python train.py --n_layer=8 --d_model=640 --n_head=10 --n_kv_head=10 --head_dim=64 --d_mlp=2560 --vocab_size=17981 --activation="tanh_gelu" --norm="layernorm" --norm_place="pre" --norm_eps=1e-05 --positions="rope" --rope_base=10000.0 --rope_fraction=0.5 --qk_norm=false --attn_scale=0.125 --bias="none" --tie_embeddings=false --parallel_block=true --init="trunc" --init_std_qkv=0.0167 --init_std_o=0.00418 --init_std_up=0.0167 --init_std_down=0.00209 --init_out_by_depth=true --optimizer="muon_variant" --lr=0.0109 --lr_mult_down=2.0 --beta1=0.93 --lr_head=0.00543 --grad_clip=1.0 --warmup_steps=200 --schedule="wsd" --decay_fraction=0.454 --decay_shape="linear" --final_lr_fraction=0.05 --batch_tokens=131072 --seq_len=1024 --doc_mask=true --train_tokens=1240000000 --steps=9461 --dataset="wikipedia_en"
MLP neurons of a small language model. Each row is named by its layer, matrix (up: input weights) and neuron, and shows model dimensions 0-212. Each number is 128 + 32 x the weight over its row's rms, rounded and kept within 0 to 255. Numbers have three digits each.
A block is one neuron, or neurons of one layer that tend to fire together. After each block is what it responds to, as a language model described it from the Wikipedia text at the highest values.

L2.up493:110095054152143099137143170127153112178098157110073181090096100146094098090094114162116131150146092094182090127152130183108061085133154099172140138139074111154114138080107184177084166110107124131124152116127139078157158178111131133151135143090121145132133113079140123136109097147105151105111190179141146138116076172144138195093121198073072068073157077111091126107152117094078077122186161111126138113181112166123155154116135138125142151155161064079115186073110143088183141144173112121116132151202104143144068135157097093112118131112130149083186175097129118158146085138106139106122111096204101076176096090110093130174124153126173121122164103
L2.up864:153077125086130162152073137114192084156088144102122133091110149137130127116142126168117143167141152116178144127115113153132159137101115100127109136130113125119098184106069047117089155104175112144124059148136087099121092145146058212116140167139136056178142131099111136111151163095073101119107187095128169122099140114101141073155123164146121131085147079144140114097163168188129151060187129141155090096137157077080124104085145148147070068139170112156140171128175134132137210111062126110131111103126104095147145113136136089091147108088119135114133114125131150171150078139101165128115067150164123120142093086132048113130124097157078143128144133
L2.up1204:173136133181102131100113147170166095105083112097119119116109140181167130089124089114105145128062181115159110157137095094146110220152134186109133113126176101125157153108163134139164154092148126119121117175144120109131099117171134153095077185134114121150152092102167117076162129169128124133169169117113157113068104139167136054150125115179112255142143139145128118136160146108170147092122166196166133169184175150122156119151126120125110148138151127112103151107080085183143133097150188152094095101126067099136154120167098102162132174083155138078108097134071139106159088171128112119119124154072201083107083146141090101170086106198097108092098088
L2.up2482:129132113019158163123112137115169133150122154083149149073105136094137126086107169173173157141107129147127100132086085120063113196177115098144126096102115152079115184059115044098151206058125121135081074130136153076112083141112119147123106207102118099134154146087117176117199182059102111121124131129141175121147156146117135133144122131122133174109142135119142164108132160129123093106129118156149069082152108103095116126085136121165147161158135130167178137137061146125094122101082149113157079116123121130151087173118149120085167093139156141113099170115069095093098084166127154128093123149159123106137147105094099126142139137180131128127107146
Sports team-name endings

L4.up107:109142125070150118125088105132072124115083140124162090121117102113144127093185105125146132170146118106132142101204189147104129100192135154125103088125155048114119114220088106105154097136057124132112139127071058162110111089111120120169118098116074109103216162136078129127174200106135144119147101127169134145142112163121117109093172077087163054134155161080079049068157111129126137120064168090077153082066100149128126167163110129112148072104151148117158115122114199110124151167120076127191138086130161146142167090136168125121111115138060106124122104109111110160059117109073132148124204067148148089182158136123083154129140155138067172094155155
Upcoming verb start

L5.up272:174158141131166144182188156134125061124158106139166113097109132138086149086098146114086122151122096119143159082112152094109124151122126108142196172133109112118095081097099122139136153149128136117084168131115140126158105089153139167141115149122123109127124114062181152069128108109164127084127204116150143093082206149140149099147122080129081149127140106102079127146123074138156059149136158155111125088136134120102086173086165141128130155077072184087150089116088119103105150146106137155121091111118114096131105120069173117112139111087143112108120088105072140177153129160148113115112126164152075114055151170127184129079090167178114156071109108
L5.up293:158154119109136104145127160110160109103118189092101175164072139155144153137118173119119106111103118157146089145181116130093144168074118184201144104093137144176109094100143132103104156120122081175149143121132101117094134067193103115083140104154125110195108128120226123094109083156092133127227154085138126181189094120144124099120115179120129122118116148129143138118066123144150144142093138115058135129150082128088070131106092107105113132129121099112133054144144134085129098147137065123123194144133156110129081090179095180114154106153127118067144040150135161143124147091160135164128077074120152151125163167109175126090110063132161118113166122
L5.up297:143110159127065083133158207110159177098097161118114199144129154120111104178106089100122135141147136075143123068139137141104113134079119157097098050142048165151131221148128158173127188119127137123134134152119147144129111140102140128145135124156108094140176144102121151144101116193136082156139180144149146125083173142109107131136137161104112126178139128140129138139076117100168111067188086092137104148100097212142132135166135086090200116067097102171138187065099121088055190189111105164122138138147088161144118122059173129187102133157098159175108086120172134161114103167100165127122096063151063120089114193164154099123137152173105154123132183
L5.up347:154127187097136142163174136129131050092151196058158126193148139118114103142136168111153121112108120072156151100144127129130128167108121171172152091120115078107123118102156085113161121087104072153195177142076152110094108090153089128121116163122128101089133107170150148112178165106084144136145151171155116126147150168148120146185096206147108131190169112160156112118119176089119138131119150129130096120128093114109155140149091134140089138118114090156120114142133127072095117150120088141136135117178081100106103170104204180174147120183114139093138145176124132138170118118122085115056094091147135141139178102155147109093108154145110176148095131
L5.up350:161137110097170143182159123150181086155127096128113081108165112129128147154124138070168047128163108087163138153117070070136163127141146161136158120142084106128095127083120116119167117112102103128089104095109152091127193160161157105169126078143075117141110093113128184108059110121044167118079179126120086121056047155122121098163119124089085122102089152140111121119125073115211126075154151115167042183108199126121129091200136103190138122096154149126155108094139112129090159120128124136060133169107103149094127115148156067074098137171141066160145105088134090143083102104101122149043092108110146137126161079119073077135155140127074184067078087
L5.up384:145140144126135094076078131212166084101150134141134146148129164086165175106051127087098112185174093116162121100095095148107062132170113146174135088141109088151135147133106077140148114111055118118161139134109127126125115096115087151139159090115152152129122070073111169097155086115126143097137167076078141127104126095154115111106183143066105092106154122090205137121124147117190116159143169081107135092127094059083140169165172146139103113096150070139138124158099098082126138123119130129089162070194140127097095201139119182143185147155085137097145158117045138135158102104115102116121110151135092136118144103146157111100111137134179126118065128
L5.up408:130157093199137096089177141121121127110137155186187156090149077086126130126111105109059115124105109080198106100136080127112141100107107102144100050134136163172071107139164094121105119099150056111215111095128197112147161123145127113089085141161159099099105091078111178162111065137089138050151156144159135088125093125136155089096108106118089170168126181130121126138074084100132152066157119087170112098125143146143142092145151155117159139088106134063148106056147164099079132112077100160173167144116150166058130107094037150125123145167127099130145139101150128097085170120107104104130139053110161129113153103161121123126100127170078189135063116
L5.up559:167171143078084110176157156157148073132110148137133085135083093138119148154111147093082099116162143133129096089121136120074132177105097185149156121120093137115081147116131087069103084097084163146124114149087181159139132120126075179113166175148127074113146116117155129203142143060122163133111167125150131164071222154101144099114161164144142136123133142175190144134088118160167151098141088098147124125143117095104112126126120115087120134101104074163140151173121142132091145175115102093152212123179167129123110149124185160141127095210121085114149113120078084125092092132174084125141136131114148152172168147120186072126129135224090206130134109
L5.up838:117163063169111156157139149154123126179155166084123128104127143136108142128131126138131093104149111114123101086132150101185152154165115103179096120134150102140107092155127086130078113098149135180130121140105148118100154111141183182104146104149049105112109176136165071112105081171076157105077176103099135189108112117137069073142132090086147099146145080120176116101175101156105129099152166102132123111104134067105136142157076133061046079089124168114107155111134126208112163107099162084101114212132115104105128145097154149168119118136093144151114173125074146099127157063145134101061102089160105187119141073125142124093122110047206110148131156
L5.up873:198151126055130147160124138125085109082164151088123127090121179099092115143186172145120169163083153144112189120115119105086107153128133221119120110095068103122122121099178136075148097134139155151178133150150097081153122126112042123128145215177129072140125132116079180121142123174109127138078158092139126117081112156133195120153109111147169132085109112096164145176111132145175096121151148205120086107151138150123056128152062090112090056078171170147135190147034149150151124101141164124157167160146132131121135151118176160177136134134124102166091077156079086157111118167122142133082119151126144094147174136159034098152146081159137132121144089
L5.up968:188120114166140151123130115157145069115131120150156165144155059121090091144161158077157122114173105120128097096159098168149129145135126149218135130123106118139139106147200105131042055117111073138193112143106117124095129155101135128158092161120138082122124112137192143152155148116044106160107128136129120163104163197131120114154082170106087150122092084157207083126107167112187142131169123107068163122089116105177120157122180154112104165104140109132089129081126144054148066144127126127164149117106108099130114154138143114088125117178141125127152133105131165167116160113108141116189108088124104098130123158130134099154116125113186211127137170
L5.up1257:129090132190120138114103177136135101063170132145141091097120158138128149110113143120072171065115137129140075115178107165124095153128087162128141123097145126120105126150125152123185151135188127179195144103151126159147111106087113163131089106128122138157102167130146170107091125100080106114148094117132147089093204116151159154124158146089122127144158098139139131126097106144136132102143128181148122159168078108126119099155151176151150217069080109131140127092152170080145139113116147133127143129164174139133132078104109129149083128168105144125141140064132143212123122116128052141125125100102109143116146119149122088105059190106124194092122134
L5.up1689:108116201107167163131117105159132123077127135084127150140170171145100131105143173127099138099167140139144144102120111112154134161114044163182159080162123107083180141097159166098110124112151138180100172192106105154102167140128121154128131167059113114082147131098124125117135142098148160168063181138140173086127158132088040181150069155144135143184110108139164128156107119106125114120147134164061136106166081130111143130104153153113078093141135125116114091064074076106093063118135131077145165063131100187113134173111158099059165118201122127149137115169133177091091142203163057119076096106129131091107184065174120162139138159101137125140119157
L5.up2158:126190070033101162148083145162115091153079179102084083110145202117105115155105132125147171092102138165165104075062172130151150134131153172212169056117063131084123149095138124129172104121157165137148136136126133176163169178115024074171121144109112070153132079172099092132135132121127155120154187146114106127152153176111124135127149128139190122115165072128132188165169186205115081076191076160131101101165131121127153073147128124106133107109108130161094154110126138109051137116167112094118137139167154073042137157175170131132177116124158117133117134149145111100159099154151109170094150115183132110149187075111075102081055130145124148136071109
L5.up2476:139121112148151074141105118214048092102100130138171149127170143178087141091108118102136064147186136138154125065159101159129110131115119167129158099164078091049160141085147156106147183098133121147122173166058165094080168084189109175128092197069115064132143153151147121117122128106137176137166201147190094070105143129139124156119133167149086146148121130099157164071084099138107163125170137111146131141168137164108090130135180106165147118110164198096077136150116167072147126108155154145125082013134117122085086126172137129103156095113139120095130149105181140154144123115120107156084070102153126086152129084117120120105092192123084154117108116
L5.up2538:117159167085100115167160120145185070119181121152094142145122163139175151109143065133106103114133133150181196115203108177155117156139049127131104110135113142083107106098148127134142125098159084161129190161105149085145125118108069112123138173099126158173157107154136181133084136083157124118101159096160109146125128125138069128185115117126138045134201108096095105115116113164098104117117147143059144149142061097130100140135157169124104144115130049065129081082091116149101106088078128107127159103087133123128119126124123130119114126143136118132145173068108133082143155095096107141095134090145138104077113084187092108190107158160119186154132132
British place-name pieces

L2.up348:125141158152139166133117116099102152125114149116149131088124104104100161147082095146141102069120131063063120178149158134094125110177150112141184132113165102120125156103094150124133027111171154124098139100130105112120163130130144106096138127121077168118088140134115129072177156181130113168133170159138124056125130119156124140099144076119174080114072100173107155105140092044125124132086097125182130136101143136051098127097105160148117098156111095157077113176153101175083152100063117170173121174111089138182100160106161134122166091091124189050228165136162177123135105144030118138095154120137142164165127122140105126137111113172089122119098127
L2.up691:109086188145108078142113145065159158098147140149095187148195103170153085183122068109106125070165089167121167168086099091143163115135112097108211156136203125129111146148106162106159107139100181138103131092052128130134099112155167176145109119112085135108182105158127130069186183141098149133166116156113098075121164101098124131143074087112138131166103143118129094136087151179143081094137114109101143124134178159191081117132130144100228115109130111162189173167026094121078137133115131110143101187088100105133124131130114120123137082100149125109125086095137091098148115125117208122130118199125090148103113082142118172134133092109128163089133129
L2.up2312:143096091159143054079082124129210127119100110124164165085090155137180161120117136090074133087158122131175153063169126070101139153119160140106129183081121138087092161122093161159032108096115098168117098126115139127167122195127140128090136192106147085083125152076138113148131179171083131104146143117105185104107055172198142077125120111131106131138096072095104212212168109174097108180112103086096184169072098120188122146101164130101171109130169091105139197120048088114117093116180129138122126107122094105183082071110118128080129108115197152137139133065147084130124153139147118140070104181106137096096146037128116117123150148120092123129118181
L2.up2485:130119120107142091095104107080157137109127116183155240090113137131124145182118100120119129135113078084096126136126111133120112135154133162154145084111129088056121122104123136089103125170139104083199142137107129108105178133119115052078121144095067138068159117111115170104132134159201125131200170084141099152166094111126118097122123105168141073102111077092075201117126117121085111115186137123148126133097142203111133123148164086138132140178091180176144097168104144151155172115102117100134152141076088143067127112174128087163072124166145105109102125155162136105160168107105148063112112149116084161109129073157169123076106082139130060109105083
Mid-word subword fragments

L4.up645:123137156169178125113135143084127141101111083110079144150101143107098107074100116150143195102144142067091131057081154070086135092141146137104123160165111058167156171094122100104164154125111167093142114149132101081154107098086126143161158086108181195135152091132108155119123079126157104094115101176127112105158169124073148117112158121187162136121150140087156111111105134123116094126058120129104129091111147132152067124141106090122153204082115148157153166117100103110138145099134088121117153149143145121160073238239158099130112128128112134126068144162169143095153129104067127120178168176175134121143066146100131140076139132120128131133130156
Foreign name word-pieces

L5.up13:147156206124161117117149059144058164090164098127139118168085126147109088198124121139167143072144170171112098092118130081107161127145115125146114084114159081094168169135142130158109100144134112083124149129083128131136069141122150117111139124154148058148161141176134104101113140102146186124158156144189055140096121141125129109141068127149139108133146100142122132158131172115155106141188102142114116133117124150126105136118111111157120107086089057174168131159094120107176134097099111103113088145109150130169105098070203127161149161149120154146106124168158173115142123155122193123096131120090121124148112083093114158108138096173151133136119147
L5.up151:093138159184118122119078154117101105108108073089109103195072153112118174060119080099116158121133131105098186116087138116141070140172146143148125149128184098144154166138108082104106157100145125069115127168079125052072132153083126105170104116159114147122160113118123134094154140120130116122149208140136133106153146113092088054112072136151155109122099064135135123133146064104119156174159209095165085168131132161160096181138142047152166194090076145168149111094169125171089182101184099079159139099117133108146126170109187153104084107187087061139165144123106141132157118137081150094170185099116123152115085108129110146149108143120090151131137143
L5.up290:174117153168130098171137154119155130090118167170126119139132101142207189137103139149110077108113120116118092054150092097105160119170138144118135087121152131170108023049128096088068147067106147146104128157110053180142086108144109081165180112144145137170120092081095143114082161121096107090146210172136152070059138154116129128140111156082101146174169139100116168116128115103106137101124079127156139111077154126195134210106141091058115155104145062133112132143103133126135127119122087143113211080091121124115128121127152087158118123121130123097151131154107112131106179102142164108094061123124110130114140140138132131137120075166138164150115156
L5.up571:093123160121076134162162156115147139159111113157147157133107144092087117135186074148103125122162072107090082063117139146086109120117102100131129088150127144116053139077147146133076144085114173114154129091128094132136088110166142109128115169136123128155134177133164139167122143131187092136107219098128087142176154138138103137153116111123084162112173098116132142081125090170064100074168092097151162161124090124131114093156091177043160114146172181130128123099172085131200139116136116099149126148071128110087094106109159112154146171157106143137108080101121135139067086140122095146109188113115117159127083106121151094125115080051107139084108151
L5.up659:113080090155094133052137142157153160100146161087090155095116126083103111085109086107098073106130178126122105086141123136108165117138100118085106096090147105141173100093149139083097083117100162116134117089066117201135114160135130111158090078110152129112116172139098195124177131108143154185170173152128165098109155144163066084141087186158149133130083124167040110104105145099099139119213095103175049095119160171152103183085151091103106178064131084118106128124129149161107130156101137050153145065101150142072110156131082066089051118112103170144105082157139141186114120122077164188122135159161175133138118208166066130093120132152133187093084079
L5.up666:136192121128146143127082152162095121047165136126153099052142161088145142142096087140085133138121128121108089121176146098128138129110128116187155056117142112088057108126139142090172189148156147132087069081069097130154164137126153110092084064152160068128137171123117149118121128053095164133139144160161169090154133125151121173159095115070138158124110057133186102145143117121194174152118165129202199121108109157135110112139100083127209130158176126088166156112037125099143141116075135083091114188163143106142127072140071178115093179134170114166121135166106107165097132160171166130119160122132108084170139164200121170113153080102128123112126139
L5.up864:126138177211121111109159142080123171091095107175186090119068132121113161119140087119109139080116162112124147101156161143159135100114113075054115093151144073137156138097187135138098131233108121121100098130137101079160074123079073024163181096142142083119149126164072143102124160085111150110125147126131177085041141098100180138123094115121119143077129089140105141097142108132115193155069131135146102131117143163137159172109159103101156126119125115121129132187089121131123189127135133137141118086135148181160087129151140099124096129102146163143117086081115145179146120148101076140101144129162098106107084149110082136098092131234149148126135124
L5.up1164:126157161172086136090168174102155110094169180170104123137112130101126135175083102131123168150151085099080094097072088158143119098110145151084132125127082096131170135114153114145223135064144109124122157083170154096092109126188090083186076144148123099116097177106171081157185131152156098140088240099145156096146116125142146121192104094133097142101107118138124120155122131128058120098092132133110118143119134151142094128132141123088186148127133150170144148112141122097139104110131118127119148145108106115181132116173177093143090112137157084184158138073111130155137086103108101134144106151145127097108083131140094126167163127147116157100169072
L5.up1235:212101183161149102092128116132147117129093165129098085128125113096104171134130116169143182078125144114143087078096125138122122148151085161152101120166152104111138157108145130084123085214152138183116119140162126093188141164099133093144120145160200107135137090136065160137179135150148091143131181152193108101096179152109067164179113132103087135170135132151103153154116095078095151140177144109122148101070120131176073211120134079082164150115121139174116114159143132150145101132174096085119154123138148150099101123147131121107125146106103184121175081151116185135128136117114101172146143157131142123151151117084144092118119126138154199108136159
L5.up1357:143148186188080157121144161109106098179100153089073146099141127039156165169144127163118108175160114035085138081155097141155134146160169115087096095149128160157120141162083134135140135133178125139193106145124079093136155100050096133130171101112169102107159190159093135131107115153114158182210173178145132075051160071139177133123186149117141079111157123118126133101103096134155174124094085079135131137113105201099140155125178090062146102146086143171130160110077136161154163100119104154160158136148125096079090073091130074135093095134115126195140065123192148123156098088072117084160128165129124146110099166163116083096098079088131153104080175
L5.up1497:102148107106154084109134116142131137158133075087186133138090104080169140130153109156084133087115126118175116056091144162195152090126134096114073181128133052148156101120094099114086131194160183149095043150146074094151124130060115099134150059105153134109092094123148152084205141122089156124177148025179143144099125080050120066161157155173119077092112097155125124098125080099144208139121138140128133136101080128137110179088126106119196160122163089165107109153111121105107113064101076104108112143090166119119159176141129110112135140116121106102101159110149181091120118091126166148147116173110056119127096127095074116083105088176124084099104122
L5.up2025:124162108142080169121171109096149143115213133159126115150073119056127103122143135088130119146150127103125171084131120138122105094145178212161116157096164079149166098158116180194116139046117145106083103150182112128098155153138120116080146112146108183106141148196145109018140104137105143079144175044056179106077114152126130082081077128126141123117113138171151082096128097114131151186173129155122141124115146126094158171091138127128106149115163137165150136121132106100119071132169088139174147171086146176140142078111135154170099085088124131151131139086107152146109083112099122185117052134079095123129146138127045095124111090107081149044114147
L5.up2150:106144124068131115150119139114045100140124068083139148148177130113152187095085158168113094180130088130152126102094102118138129135140141152158153128115119129140108142085091163181166129152151175128166145147093099065116112118178111120101124114140135131158130135119115148141121070082162075140163143105121149148119061159071123135134121138162206137197104123139156105098113100084169101082165123073151086111129111138154115040124107090129110136130200151111068142146129142077155104097184109154133182127106090118089106143111094106047094139071091137133148125166107144129086124107105157187126142174126035119153143093190110131174140096155145150117103130
L5.up2195:173202146183157133085136137163141095119099168112182110150119127085133149108112131148161111140121137090096192175147121107169126098147174089129097148104090109137124130102164129149124120084044130174104156158146122061148140143100148115118139103107119070100127174120148133121147140117165119114198154167109107142130107123092180124139138112141097165055093130091145092064085121153072143127157107099195142127067119113126107085136135148123082162121136140166118137089098144164152125134161158111133133101092138179141087139137156104153054140154142152158163074166146138103112070131151154115118090084121069109185100098110113166127123106191097178118122113
L5.up2340:126117133122145122237162177154140120103182067097150168188177156109156084107127145133152123111164065130110203121101100015133130123102142141139073109070137110125111166159111105130058118097148079120141083136135136108141105151111117134141163091142140157114138142187124134103093125178078141170111164171137099087153090147148117090139107126144145152118159151083060103154101162160054107126140093116116115191087140117074123163128112107175117106107122140195125124126134154140104081134086153097110125113130103191148091101140147127092122132087106136120169057099108120106150155141186097145125169189084071132132086113091130116100088063128108104117109139
L5.up2420:111121138137099100093120110123080101157113146131152094119159223155101138141119072134112096120177061120150162128167155141111119162118121183122139105133110125151154078138131159122102106120132120148143146127136139163139128103125119124065136116076116096200110100131090115110127120064142122114059179075116097135102143106126163157112116159093156069187123078115147069143139140143122121172120157117139074179093132118120085147135095114143128115140135152101125146096153115153061110121099118106105178107171151143145112088079181079182131082220149146102105167147147118138115147148079140112136080158193053124139158134132120130107136078101110108191089108
Romanized name onsets

L5.up82:162084112153106154151128125109103071112130126090159095119156132150166117091156091132112159162134123138125114101120075093093128083105110124153062107162109160132096131128098083077173135117110166081119094135119114097166129109140116145119128115106108116102150123111107121072117100129082103137132178131093169118176105146119055102153089173144097153203151101132140105118117086095145096126141059136192039134107060163127126185134121135140093133118175110173082080146135072173162140101171143043112148131152141142123107161146164108117175133083075138104159067070154156112137151142195136124077131089112133121151142131209028125018112136099122132120116126
L5.up335:116124153167149148119131119152089135063155099198102123139138169152162105060141101114071095143092145098111108168192128119087182146145115092107162129152123067135178144151110094127084092192153160210093132127081107145130152089132051143114117147157097125089166152149131132141164135193129120103147190100202076142116083137148096135152157140114096084113074151061121114141150140103128119136143097122139118115135059148122160105107144112129165090072112117134135154144115133150126142169151138138147092076147136168145133104090157124145078146199114118088096138116130173101141141114138107157161126109138198065136145104173134065160100092106132195144133087
L5.up393:139105170116100115120066071152181126055105093100173118131104155073125089096127106149086143107100132104119178133173117118118185086192137118127102073144171158165199135087107089189119151097114081072096146189134085168123100114072137148172159098134150092106189096143093092116102119106122150118207113083106135147137170187118095140110129136156169095136099131106149090117167128134141143087092097184158130120129063091174168085167177101106172126110116118096035147125130126192124118126156173096148103141134162123125181096178128083122144077183080149108115126180104117180153158061117132160130174184132121112098175140157162141148136129165149179103095130
L5.up656:131164149155177125141117183140110168102130126164078103133120167156101055073156116099085126152122120143070119161141146096137111120151092116081131123159177159161123159120115145144099162086086127134088132127084175114146112064093094106075167163122086116094140162139117161121165213140097154137126249120145085182128160137129059088141156146090109111131126170152074080118132076093168126089094157093122135110074094125171179119111128108111148084101108112130056105157152125165157137144158155132125103101173120159142126086120180161079080110188068048181103105157160128090118090119035094145135094131112178118152207156130070086157142148150095175164117140
L5.up793:173115110127113102152111140118156126097110107096209173113120131172165124087144153135109134091075124113099093110118101151101127128124127155106102081137131131101131115135170108110150119139095093100145119178130072194116162114169155145158173077141107173102106127124107152116115119111086040155109151123161109122137107111069119149142130110127161124069094103117129099105122098078143121134074065101152119083155106135160095111163126114117082169104090187084184191102068159123127142163093151086125122157113114144148128103111127081145165099166183079189140175041104161055123140003169141169100134080085144123162142122157080125099132165113133160089118112
L5.up867:146123121139146114138103164193199129104109106154121119149107120119169093110156131072069132150055143147123138114162108078093147103178151138144152108135162091134116159178112103147151127178085200128106153138108061138132127039089115160124153112108117132074189132138113113135167202105177147111145155081164094093133097120146147120115133145139117108139104154078142077106152091084153131093063100105108080095133084096120194106104104122077122156087099119142086129154119110097159127111101130133141101102120119176125201047111097140105101175162091092145195108111131135141082130107064074111120126144137154116161141117082085102093119138094072162129132152
L5.up916:133113143153152135138123149196141105100153145100149117126130069117174150061120168147130125151182130134072115133140173145132103112190131100165214073116161113128153188163133168149076145142099081123136059120119158129119142120125161179189129153085106116126149174155150088151165183147155129122152142149127135141087133140153152097143087142094129100201084183124137105170148106105132146097169068086105104138157144148101067070078151148040119105094118106113119130115136114126127167134188154137127119189127109140061167135155139107100091136118123082165104094111157170110130126109060096135132104081090150125176110188127104156140171088081161135101178165
L5.up981:143095122097116192148101134107115098092104106097162188105135145167200118066130149137113087093137106135118099079099049151087155087106091077168068089133136149124159089129066073082156118123117124078135079118120119124153148099119096119108148101129138152110106138087124157114116111112078089150142145126096155133137105140153108111151095159141129093104153085147183084138151059136159119150169080130185100120093090116157114135130133125090111132129106135137170121140147124142097159106075160142118075124126128141157162111128107129123111130112105120134137090041119123131165136098140181118065124128096136123167110135186000113104097131113147141106101118
L5.up1072:169100146178143127147117184144106079078134157156133132122105170140144067040170095157143141119090133113125152048155089117029148132117176097123122070145143147098185163136106127186146114142153072110108121140091153172111156097178120163079160087103123120118153124128073084095155131148128182148200086136131121157103135125089101121088102088102178089088145171094161129134188134118137142083098082149170085092086109116154100070152092113141068068112154170169054169110144083094112136057157140126135086149122177117147157144155076097130135093118160083160144105081101153071127110151095171152154193167079184138084148148104115111179171125078141100132143123
L5.up1676:149086147119126139136191180146174100169188132089123148054149110117143172064109125166082185107091133048126091085141084156124119109125160133130146091124105200110119175113122161121135127149151109113124121134112124115090123159120166123128103134090118059133108140138125122112096096115183121124164163144140108072105095104125104128149159113171153140126130104140132128063130124193159189154161100069153148109139134116138096071156166125139150182077036144099140100148109151148086151104146146151114137134091143163112085149127143094102140139036088128162113114124162103109064156122126134117140151150135172076096155111137124167099162134139125144102137104
L5.up1969:120150168110137097137067131177118135084098121101155099138140162085123098080126140053105132116100112099160131168117135092084142105163146079137085181160191074102173102160151108221189101131100141152101116112067144162178117115092107167069186156139114140102134148139115107090054176161072130115097159081144113134146094140189111092168101098105148114160108127153129098094176116135187101138104151195130091075078096099108111082152188100129137103131117116109120143190127100138161146097111134085170111122165064077154149091150155195164105143095128204122100122133065151178074145029135099136129174176188066124097128093100114116118088084168140166177066163
L5.up2240:146080128130129117142160145207147186136153075143158149128119103105167126129163088091124186064149109135076104098079060145082136108113133114164113073111122157068203163136121131174127098141135132138121076111128184079090181098090118142104121152166118146182164170106084096111114146056093122097169144113175184109102133130092106089156124146131129151113137210075128117125134110143177174125131082155167123075066155158059110142149133135148125084159113144171034153115060150118112134134124064058131117119115096147123118138115091091131129108087145155157153093173077129153137164122096166180106107162088058146142181112058108173110167094160142159071104141
L5.up2437:171142118074143141106105114150180134139132130153127133128135115136183060131125106163140122159083128129113114107134109155144111079157169186182162121141148122080142149136094123131096104160110165137101197136141171203092143069078118071104114133152106108092190158122122115135126169071127170137104175096125105149063108078147173162116123063104070126104124127100146108129139069088130108132112131120121084145132068141111155080103137108058147092134171111125124139100101125125143195138137152166133157080127050108139119071168172147154118178131039092133124155175129085142134100096133164175195112151102114155147130183145104112088131115138059108077136225
L5.up2465:147077107101068150171129181091166094076199134123174177053120182189135118090174121091152125023129155162137109102123094110127162102091091177124122112128174136115169113135159131119144132136143113075134111094156100049213146141103072116068158143060116104114153153103104157066144084163124097129092160125100153135139139155072117150122125189116131087141096158096150085137128098023171137094140120095169084142153031074120115150167053158113118111124135098187086159123127088091096118154167144152096136079148125164130102072138158171117134054105090142147142126069115164103090151121197182146097127123102123167161159158134068091082115131110189134161111105
L5.up2513:159139176098125165097115130122129130128183053159087105119136182137145117158117157126159176133146166086154077072136132156084157066120116207120110087079146110135111150156137111168143165168161165142178134194038095136061162122182067116140145125075202153095117120085146096147171094151138087103123142097151160019161163173111134136184107117148135174179144143155136126133137110140159143155240102112166115150145119176151148069095131166123052126107100119082100150142114137114136139139139136182122127086116151145183162183149099148144127134098107151101146147091144132158071079096142140061181094141151139168088172197156177141145126135148112135150144131
L5.up2514:141122131171161143113164165189165142064108090173175075107139153122126136129110152100081142113113080089136107132106165078090133132180113130103164135206198082162142127166107115169086166134103166102141135159112108151136095076118121148101177137112072176081158176163086082136168185114130099113136132093173125141164103125113132090128087121117171131057134177101167065095161063098138173066076133125077159174084105118160153117077101135134156123141127142111102122091170136109154108142148140104163147153169136095098141062108142155069079114158155072133162104162100102137084152077108097134072177142099147114201182141088082155148149139143120135129143154
Verb-start word pieces